Weights of a small GPT-style language model, trained from scratch on English Wikipedia: LayerNorm before each block.
MLP neurons of a small language model. Each row is named by its layer, matrix (down: output weights) and neuron, and shows model dimensions 96-159. Each number is 50 + 15 x the weight over its row's rms, rounded and kept within 0 to 99.
After each neuron's rows, "raises" lists the tokens whose logits its output raises most directly, leaving later layers aside.

L6.down1667:50 40 50 55 59 61 42 32 47 50 29 54 31 24 74 69 57 57 62 68 55 41 49 45 60 55 43 50 49 82 40 64 27 59 48 57 55 53 33 59 51 46 43 51 46 30 34 58 35 70 52 37 37 52 76 45 55 54 33 57 51 44 66 36
raises: "fully", "ful", "est", "ly", "weight"

L2.down264:51 40 50 38 33 67 67 45 34 53 41 37 66 55 25 51 57 66 37 50 53 34 58 49 58 55 31 47 59 25 50 49 40 27 57 52 21 43 24 47 17 41 68 53 36 67 54 50 51 26 45 32 54 42 51 59 24 52 72 52 43 67 17 70
raises: " its", " a", " the", " his", " an"

L2.down1438:59 38 36 47 51 40 37 52 41 37 35 12 65 43 58 52 69 50 59 42 43 58 48 48 42 40 73 42 53 47 50 64 33 59 43 32 58 28 88 64 72 77 48 60 45 32 21 36 38 31 47 39 60 42 47 34 55 19 64 34 14 49 36 52
raises: "'", "hip", "’", "so", "ity"

L2.down1662:26 52 44 33 54 55 29 40 57 32 64 41 68 40 72 33 46 39 39 55 64 34 60 53 33 55 58 32 50 59 68 37 71 35 77 32 64 48 81 58 39 20 49 79 41 42 70 53 40 34 60 73 60 49 71 60 54 48 25 78 65 92 59 40
raises: "ties", "ges", "king", "se", "ray"

L2.down641:50 51 55 53 55 63 41 44 43 62 45 45 76 45 50 25 49 61 29 76 75 30 19 37 45 48 30 36 66 33 67 38 34 40 33 51 33 43 41 53 40 53 66 56 31 40 75 67 14 17 41 28 55 62 49 57 43 62 55 61 63 61 44 54
raises: " the", " whom", " a", " which", " each"

L2.down1116:44 59 45 56 91 62 53 71 53 76 48 37 47 24 50 47 44 43 70 64 75 44 63 73 44 45 41 46 60 45 56 79 65 30 29 30 52 47 47 57 44 37 45 56 54 46 52 35 68 52 65 38 50 31 42 73 55 82 30 34 49 57 51 34
raises: "ations", "acy", "ctor", "ative", "ț"

L2.down954:52 46 49 36 53 46 65 28 43 53 43 75 77 37 60 54 74 54 46 71 53 38 41 65 72 23 48 54 37 34 32 46 49 55 55 30 44 27 51 72 61 43 56 47 45 47 45 44 79 56 23 53 64 47 40 46 49 59 57 47 39 50 44 38
raises: "==", "====", " Later", "===", ";\n"

L6.down68:58 90 42 51 52 39 40 57 50 50 90 39 34 60 56 72 80 43 48 52 30 38 41 37 38 71 31 30 33 62 61 61 38 70 69 38 53 52 24 56 79 40 66 43 55 66 33 37 68 60 57 58 58 47 51 37 57 45 36 57 62 69 60 58
raises: " These", " During", " Their", " They", " Although"

L2.down1771:72 47 59 54 54 48 37 52 44 76 28 29 51 58 67 27 44 46 45 52 42 75 48 61 41 43 49 16 26 41 52 77 37 27 46 51 29 50 44 22 43 25 42 28 28 36 67 54 51 37 53 60 36 59 53 42 48 75 54 54 53 46 44 49
raises: "ive", "ives", "uring", "ology", "ary"

L2.down998:28 68 54 61 48 64 54 41 43 57 60 52 67 53 61 36 45 54 54 55 22 66 51 65 53 42 76 23 51 42 40 50 62 59 68 54 30 51 33 61 64 49 52 46 69 44 68 58 54 62 53 45 56 46 30 71 40 78 33 44 38 75 64 45
raises: "old", "o", "oes", "ou", "os"

L2.down7:61 52 51 31 75 37 63 44 41 68 48 40 31 41 66 43 83 46 54 57 42 45 33 40 49 61 47 63 49 49 30 49 24 70 65 52 56 39 73 59 33 38 59 51 57 37 63 25 60 62 59 24 52 63 37 35 47 44 35 41 48 72 54 28
raises: "ical", "ics", "ic", "ial", "ism"

L6.down341:60 29 25 42 34 48 49 83 66 68 52 53 76 48 65 68 78 63 49 61 40 54 31 59 53 53 39 59 50 30 21 71 22 51 48 28 64 51 33 61 47 60 42 55 57 30 13 47 70 37 45 69 36 85 55 45 26 41 67 21 44 32 68 49
raises: "et", "es", "ess", "ies", "etic"

L2.down1111:38 64 40 66 32 84 52 52 87 71 35 11 32 61 67 32 64 47 53 38 65 49 73 32 44 34 46 83 43 27 51 52 65 28 70 64 47 46 64 66 56 34 55 80 70 52 49 56 53 61 45 47 62 72 40 29 38 58 42 52 57 64 44 73
raises: "o", "a", "or", "ively", "ive"

L2.down437:40 53 55 31 64 57 53 78 59 62 58 72 43 67 49 54 69 54 35 22 44 22 57 53 30 71 54 53 22 51 38 47 44 49 26 60 44 51 56 35 33 37 42 51 70 31 21 40 50 16 44 36 59 27 50 57 45 59 33 31 56 65 66 52
raises: "ary", "ach", "an", "ard", "ao"

L6.down536:38 75 39 48 49 41 69 49 18 53 63 25 29 46 34 46 61 47 52 43 86 58 58 52 55 45 20 52 37 58 67 31 40 60 53 31 57 44 39 56 52 33 33 27 29 52 51 53 46 52 49 59 58 28 48 67 47 33 68 53 51 61 46 43
raises: ".),", ".)", ".;", ".,", ".)\n"

L2.down1741:56 38 47 26 51 83 61 48 37 64 40 37 58 56 33 31 60 33 40 64 51 44 35 49 51 59 40 39 46 20 43 22 46 36 26 52 57 30 65 50 55 37 66 69 43 81 56 47 21 21 37 53 59 54 43 57 39 57 65 68 47 65 68 65
raises: " the", " their", " him", " a", " it"

L2.down675:50 70 40 49 54 71 32 56 39 59 52 44 62 52 64 45 60 37 51 43 67 29 70 42 57 55 38 60 12 55 49 61 20 53 48 69 74 89 46 65 21 28 50 51 47 40 24 60 70 51 54 47 80 76 61 69 28 58 46 56 31 44 55 45
raises: "=", ".,", ":", "Ch", "History"

L6.down121:44 55 54 31 16 39 11 33 34 67 60 57 49 58 40 26 35 65 32 41 30 46 39 69 44 58 41 37 56 59 60 71 43 49 50 42 12 44 57 37 58 48 59 45 59 31 47 33 15 05 51 53 53 40 42 49 34 37 51 66 47 49 28 48
raises: "ated", "anti", "ary", "ating", "amed"

L2.down1103:58 53 70 44 53 33 29 59 59 55 52 42 63 48 44 62 72 32 54 43 67 63 39 65 40 50 32 49 45 54 45 50 77 39 44 42 43 66 45 43 62 60 51 65 72 40 58 26 52 51 56 38 66 46 19 34 61 43 49 55 74 75 63 34
raises: "land", "rop", "rove", "ical", "ative"

L6.down1581:26 31 72 17 59 58 48 49 67 45 48 37 47 49 33 62 27 65 45 27 35 25 55 29 39 47 61 57 84 48 45 64 64 59 29 38 56 40 46 49 75 48 55 32 56 47 52 39 45 38 46 27 60 28 62 66 17 54 50 35 59 51 68 34
raises: "son", "ing", "ards", "ings", "der"

L2.down1327:60 35 50 17 50 28 42 31 37 44 70 58 53 29 55 67 47 53 56 59 61 58 63 49 56 39 53 45 64 21 58 45 57 55 50 45 43 46 39 45 61 59 49 45 59 63 47 64 56 46 61 54 41 44 53 56 26 78 62 40 37 54 48 31
raises: "men", "ings", "orts", "son", "ership"

L2.down155:48 47 36 39 58 50 61 52 41 52 61 47 44 49 54 29 44 67 43 50 82 55 27 69 51 78 55 40 47 53 45 75 50 54 29 46 61 41 41 55 77 38 58 45 59 64 44 53 60 60 73 57 47 55 33 46 21 69 48 38 60 40 50 07
raises: "ings", "ays", "ing", "ame", "able"

L2.down484:40 62 43 46 56 36 53 34 77 55 44 32 69 44 52 48 39 53 58 64 48 68 25 39 68 61 48 43 32 36 12 38 50 59 22 15 56 38 58 52 26 45 25 70 36 66 44 32 41 29 72 40 44 60 47 54 08 42 27 49 34 42 59 51
raises: "er", "en", "on", "erry", "end"

L6.down1292:35 35 61 58 59 23 61 30 77 21 24 39 49 92 49 37 75 35 37 59 66 48 70 54 44 37 36 44 44 60 40 56 54 62 39 45 69 26 70 63 69 39 49 50 49 48 43 55 45 53 56 48 45 56 45 56 53 53 48 55 72 55 49 48
raises: "ge", "et", "um", "ze", "ward"

L6.down788:45 64 53 48 71 63 37 60 77 44 40 73 50 68 52 58 54 38 40 51 39 60 38 51 55 34 50 57 42 63 76 74 46 37 61 23 62 49 21 22 27 20 31 43 49 40 83 53 30 32 45 73 45 58 56 42 46 47 40 54 50 62 59 51
raises: "aging", "age", "atar", "ages", "pin"

L6.down471:57 38 57 53 67 74 67 52 55 53 29 32 33 44 70 73 54 11 33 16 57 50 58 37 45 77 75 60 33 75 56 47 49 65 47 60 28 38 45 51 48 51 48 75 36 69 47 41 45 80 65 44 27 58 48 60 78 48 54 54 65 34 54 16
raises: "|---|---|---|---|---|---|---|---|---|---|---|\n", "|---|---|---|---|---|---|---|---|---|---|\n", "===\n\n", "})\n", " ===\n\n"

L6.down1431:52 51 62 68 22 33 69 85 58 59 43 48 47 42 33 17 47 53 50 43 45 30 55 24 28 58 57 46 41 43 51 45 32 52 31 42 59 29 53 45 35 53 41 41 57 25 38 67 71 37 96 61 45 56 29 36 72 62 50 64 50 54 51 79
raises: "’s", "'s", "ace", "ora", "ave"

L6.down742:30 58 60 46 48 62 73 45 45 31 49 35 33 52 25 77 45 39 53 34 59 63 40 45 24 72 45 83 62 51 56 67 38 36 36 38 42 40 41 48 38 34 57 30 50 67 81 61 69 50 75 48 55 32 60 35 34 54 34 47 64 57 29 55
raises: " the", " them", " it", " these", " an"

L2.down1502:59 33 15 33 63 61 70 32 90 30 24 46 49 52 65 64 42 56 44 56 55 74 41 66 44 58 52 51 41 55 34 36 41 38 44 32 42 24 61 29 60 41 50 74 52 33 36 41 43 26 49 69 45 46 29 39 30 53 53 84 53 47 43 35
raises: "5", "8", "2", "1", "6"

L6.down1881:40 75 56 45 63 65 31 57 55 61 08 58 43 47 55 56 45 48 48 37 63 49 81 64 45 79 81 63 66 60 70 34 75 26 27 65 54 51 54 17 29 42 76 48 42 50 50 44 28 64 57 30 29 45 40 42 43 34 47 47 66 55 55 55
raises: "ently", "ition", "ency", "ained", "ented"

L6.down1655:66 62 71 58 56 64 43 56 60 85 71 68 50 43 76 50 80 37 47 64 74 46 17 40 63 43 46 80 64 53 59 63 42 53 33 39 64 48 46 52 36 46 47 53 14 46 53 00 26 57 77 39 32 68 39 85 25 32 64 43 70 60 39 39
raises: " therefore", " thus", " could", " which", " would"

L2.down1179:81 49 34 64 46 25 24 41 24 65 47 61 53 50 51 59 22 57 55 52 49 65 14 68 50 31 60 29 34 66 56 40 89 57 11 23 64 53 35 63 34 25 38 63 68 53 58 54 39 31 45 46 52 44 45 43 57 36 54 29 46 53 24 68
raises: "ivate", "ivated", "urated", "ivation", "Professional"

L2.down1093:45 60 60 52 32 84 59 36 54 47 51 47 59 42 51 46 50 51 50 49 50 57 46 51 51 37 27 48 37 49 56 42 42 54 59 49 58 37 49 61 64 56 39 54 60 56 53 32 54 53 41 58 70 45 36 54 46 56 57 64 42 48 44 41
raises: "-", "=", " -", ",", " "

L2.down1834:42 59 51 34 47 55 46 40 51 70 36 51 58 27 52 66 70 52 41 47 50 58 49 55 75 47 64 52 49 38 23 52 45 64 48 37 54 40 53 71 57 27 41 64 68 30 55 39 50 43 31 39 54 42 42 33 55 43 47 79 50 58 42 30
raises: "===", "==", " In", "====", " He"

L6.down364:58 54 60 34 59 03 47 65 66 56 36 48 53 37 54 36 48 56 51 49 61 42 45 45 72 52 46 19 52 58 41 74 52 53 52 49 40 41 64 37 53 60 62 29 35 64 42 64 38 31 38 41 37 32 57 33 45 44 30 63 25 57 43 41
raises: "ist", "ists", "ers", "eral", "ering"

L2.down1181:37 54 54 58 69 50 46 47 38 60 66 28 70 25 60 54 76 65 36 59 81 47 51 51 68 49 28 56 44 53 54 61 32 61 62 51 61 50 35 66 45 44 55 55 47 47 61 58 50 42 54 51 55 50 54 42 29 48 47 81 67 38 53 24
raises: "====", "===", "==", "One", "Ex"

L6.down1295:46 75 46 39 58 33 64 42 81 55 43 40 37 37 38 39 74 38 44 17 42 33 64 59 53 37 53 57 43 63 29 46 18 55 58 24 39 57 56 60 38 45 59 55 58 58 57 41 42 46 50 53 43 38 49 69 35 68 63 57 48 70 27 43
raises: " it", " he", " him", " the", " they"

L6.down1058:63 80 40 30 36 31 48 54 45 24 37 47 54 43 48 32 50 49 63 37 57 43 51 56 53 52 16 58 66 72 34 60 48 41 43 55 48 29 55 71 60 45 50 46 42 59 56 55 41 43 62 73 48 64 50 40 22 69 41 32 67 52 40 31
raises: " how", " critics", " who", " what", " everyone"

L2.down2044:65 44 43 69 84 40 46 46 74 52 42 05 51 55 71 56 47 40 58 50 42 42 41 37 25 56 67 34 48 71 63 61 36 55 58 50 24 65 53 49 74 61 34 49 44 44 32 49 41 28 10 32 75 42 50 53 44 24 71 59 37 38 35 54
raises: "ome", "ide", "hip", "ale", "'"

L6.down1899:62 66 46 37 51 53 38 62 51 43 68 39 33 48 43 44 59 66 48 42 18 52 44 38 55 52 81 47 56 75 42 53 59 34 40 50 46 46 29 42 43 69 49 55 41 45 49 56 36 30 68 63 48 43 56 62 65 45 55 54 44 62 56 58
raises: "s", "ity", "ful", " the", "ing"

L6.down116:51 60 53 54 31 53 49 51 35 44 66 34 27 50 61 29 55 72 56 46 56 69 40 42 53 24 43 70 43 40 30 47 62 61 62 55 56 38 32 44 59 41 37 29 51 66 78 72 51 26 56 41 66 42 55 42 45 54 80 55 53 40 55 49
raises: "==", "-", "===", " ", "===="

L6.down1617:40 47 38 76 53 69 63 61 49 37 41 26 59 56 64 60 52 39 82 21 50 65 51 33 36 55 51 33 37 27 36 46 46 65 63 27 41 53 51 29 51 00 45 64 27 97 70 62 26 71 55 43 34 43 62 33 42 67 35 56 13 47 38 74
raises: "ative", "ation", "ational", "ated", "ating"

L6.down186:43 53 54 40 43 34 37 24 53 34 65 63 34 61 76 27 54 52 68 48 81 68 47 89 29 49 60 39 37 43 85 56 64 46 35 47 77 41 47 35 51 27 45 30 23 45 52 24 54 50 73 58 54 67 48 63 64 75 34 81 60 43 28 25
raises: "ve", "ving", "se", "ver", "za"

L2.down534:47 51 50 54 65 37 50 56 37 35 46 20 59 35 57 16 62 40 62 63 73 52 27 27 38 71 62 28 54 65 62 59 44 40 60 36 70 40 80 45 45 89 35 44 50 39 31 33 28 27 70 38 57 56 49 54 42 48 60 55 15 57 61 57
raises: "'", "’", "',", "hip", "-"

L2.down1349:74 49 59 31 60 34 58 42 53 65 31 56 48 33 71 57 33 31 32 54 78 36 36 39 30 38 30 37 65 38 27 56 32 37 68 48 61 39 56 39 41 52 42 14 54 56 49 65 28 45 58 76 51 48 18 66 44 33 49 40 67 54 48 29
raises: " therefore", " thus", " others", " other", " few"

L6.down1357:78 36 49 58 17 77 31 50 24 50 45 51 48 35 49 28 74 40 38 49 33 45 43 69 62 59 50 81 52 35 46 51 46 49 47 59 36 51 71 35 50 16 63 34 34 52 60 44 52 44 63 69 63 72 47 34 63 38 56 42 60 18 65 14
raises: "ly", "ingly", "izes", "ton", "ants"

L2.down640:62 57 57 52 32 25 49 67 52 65 54 56 58 56 28 65 51 46 55 34 51 45 31 73 30 48 28 35 57 60 46 61 17 42 34 41 51 38 32 66 48 63 26 73 49 54 63 61 30 60 32 31 55 31 67 49 54 49 37 58 87 46 45 58
raises: "um", "ats", "e", " centuries", "ever"

L6.down1421:47 31 77 56 42 38 65 38 46 52 58 32 58 86 50 49 54 43 69 79 52 34 38 43 60 66 55 40 55 24 64 50 42 47 49 54 36 13 40 67 32 53 90 52 71 33 49 62 59 77 42 44 48 31 61 57 38 44 70 46 56 51 43 72
raises: "ine", "ines", "ile", "inity", "ructure"

L2.down985:61 51 37 44 65 54 47 74 46 57 54 75 50 47 48 45 47 66 60 66 49 43 39 76 51 35 56 69 27 77 50 58 81 61 59 80 64 50 58 36 60 80 44 31 86 56 07 51 72 60 47 42 28 52 27 66 61 77 66 46 31 41 40 38
raises: " of", " Of", "-of", " respectively", " since"

L6.down898:57 35 13 31 36 69 54 47 44 62 47 32 58 71 64 67 62 43 35 48 78 69 45 52 48 37 55 37 44 64 44 37 45 40 54 56 44 35 45 46 56 32 59 40 37 50 47 67 63 40 41 59 51 58 54 23 28 49 53 44 74 49 61 40
raises: "e", "es", "ens", "ks", "ies"

L2.down1779:19 40 53 72 68 37 33 48 59 51 70 66 51 75 41 48 36 46 63 62 44 41 29 38 42 79 43 71 61 66 68 43 71 48 64 64 66 53 43 71 41 27 46 48 83 29 31 33 63 43 55 17 55 65 47 55 42 28 37 66 48 51 28 38
raises: "icles", "icle", " personality", "ges", "ise"

L6.down1768:50 50 52 65 54 52 42 50 37 37 55 59 33 39 56 49 76 38 68 58 38 67 59 56 64 56 24 53 30 54 37 48 45 69 32 39 35 30 29 37 14 37 43 36 43 48 79 39 49 64 17 69 22 51 23 41 38 38 32 25 57 33 29 66
raises: "ivated", "urated", "ated", "ed", "ivation"

L6.down678:67 43 74 77 25 52 34 50 51 46 39 49 40 56 71 40 41 52 66 48 40 51 66 37 58 58 25 57 69 57 53 55 33 22 49 71 24 71 39 51 68 59 79 67 46 41 54 72 33 52 51 34 49 10 50 54 42 51 34 63 74 56 14 53
raises: " why", "ces", "ively", "ly", "fully"

L6.down892:49 73 46 17 41 19 39 40 77 84 60 58 53 48 46 20 82 58 46 46 78 22 38 77 51 35 27 81 27 39 45 38 17 55 46 62 54 43 57 59 45 61 56 58 45 76 38 39 69 56 61 41 49 37 53 39 61 35 64 47 64 73 57 38
raises: " \"", " “", ":\n\n", " ‘", " '"

L6.down1607:19 65 38 43 56 60 44 47 58 48 57 41 48 43 68 59 60 51 56 58 93 57 39 57 42 46 23 64 47 49 54 45 39 56 72 69 54 44 43 49 67 44 43 62 42 54 46 64 37 44 37 59 56 36 53 27 37 51 38 77 46 47 43 47
raises: "==", "===", "====", "-", "C"

L6.down1275:58 49 46 31 27 40 30 32 56 57 39 63 28 61 67 44 58 45 57 38 56 52 48 42 58 21 49 22 33 24 55 51 53 63 34 48 59 52 55 45 67 47 63 48 43 55 15 37 36 36 46 58 42 42 51 31 47 52 40 67 60 45 42 57
raises: "ed", "e", "ated", "a", "ary"

L6.down30:63 56 51 51 53 67 47 60 48 61 50 53 64 51 43 58 46 53 61 38 55 44 38 45 84 66 51 52 56 57 40 55 36 66 43 35 33 45 60 44 40 31 53 57 63 37 50 54 64 44 65 67 48 20 47 47 67 46 44 50 56 51 31 33
raises: "===\n\n", "===\n", "====\n", "====\n\n", "val"

L6.down1226:47 63 40 45 86 56 49 32 61 44 43 40 47 32 26 59 72 32 44 16 50 15 65 58 50 76 48 87 55 45 36 63 23 30 49 43 44 55 58 51 36 53 72 57 74 74 42 60 58 62 40 29 22 44 71 57 28 40 43 41 33 43 42 56
raises: " it", " this", " these", " her", " the"

L6.down1708:62 67 20 40 46 87 73 60 67 40 47 54 49 66 94 18 18 41 45 50 34 59 09 47 64 70 64 30 54 68 53 44 58 55 63 39 64 57 50 55 46 42 54 50 52 64 55 59 44 45 63 46 26 36 57 27 47 29 47 76 59 57 63 19
raises: "als", "ers", "able", "ents", "ing"

L2.down1810:37 47 48 43 57 53 42 42 73 40 57 73 34 43 15 29 42 39 61 60 46 44 64 36 51 50 74 47 44 34 69 50 52 29 56 57 69 39 59 50 38 40 72 32 35 41 83 63 33 58 86 41 32 61 57 53 55 44 48 51 30 71 52 52
raises: "mates", "ing", "ed", "ic", "ation"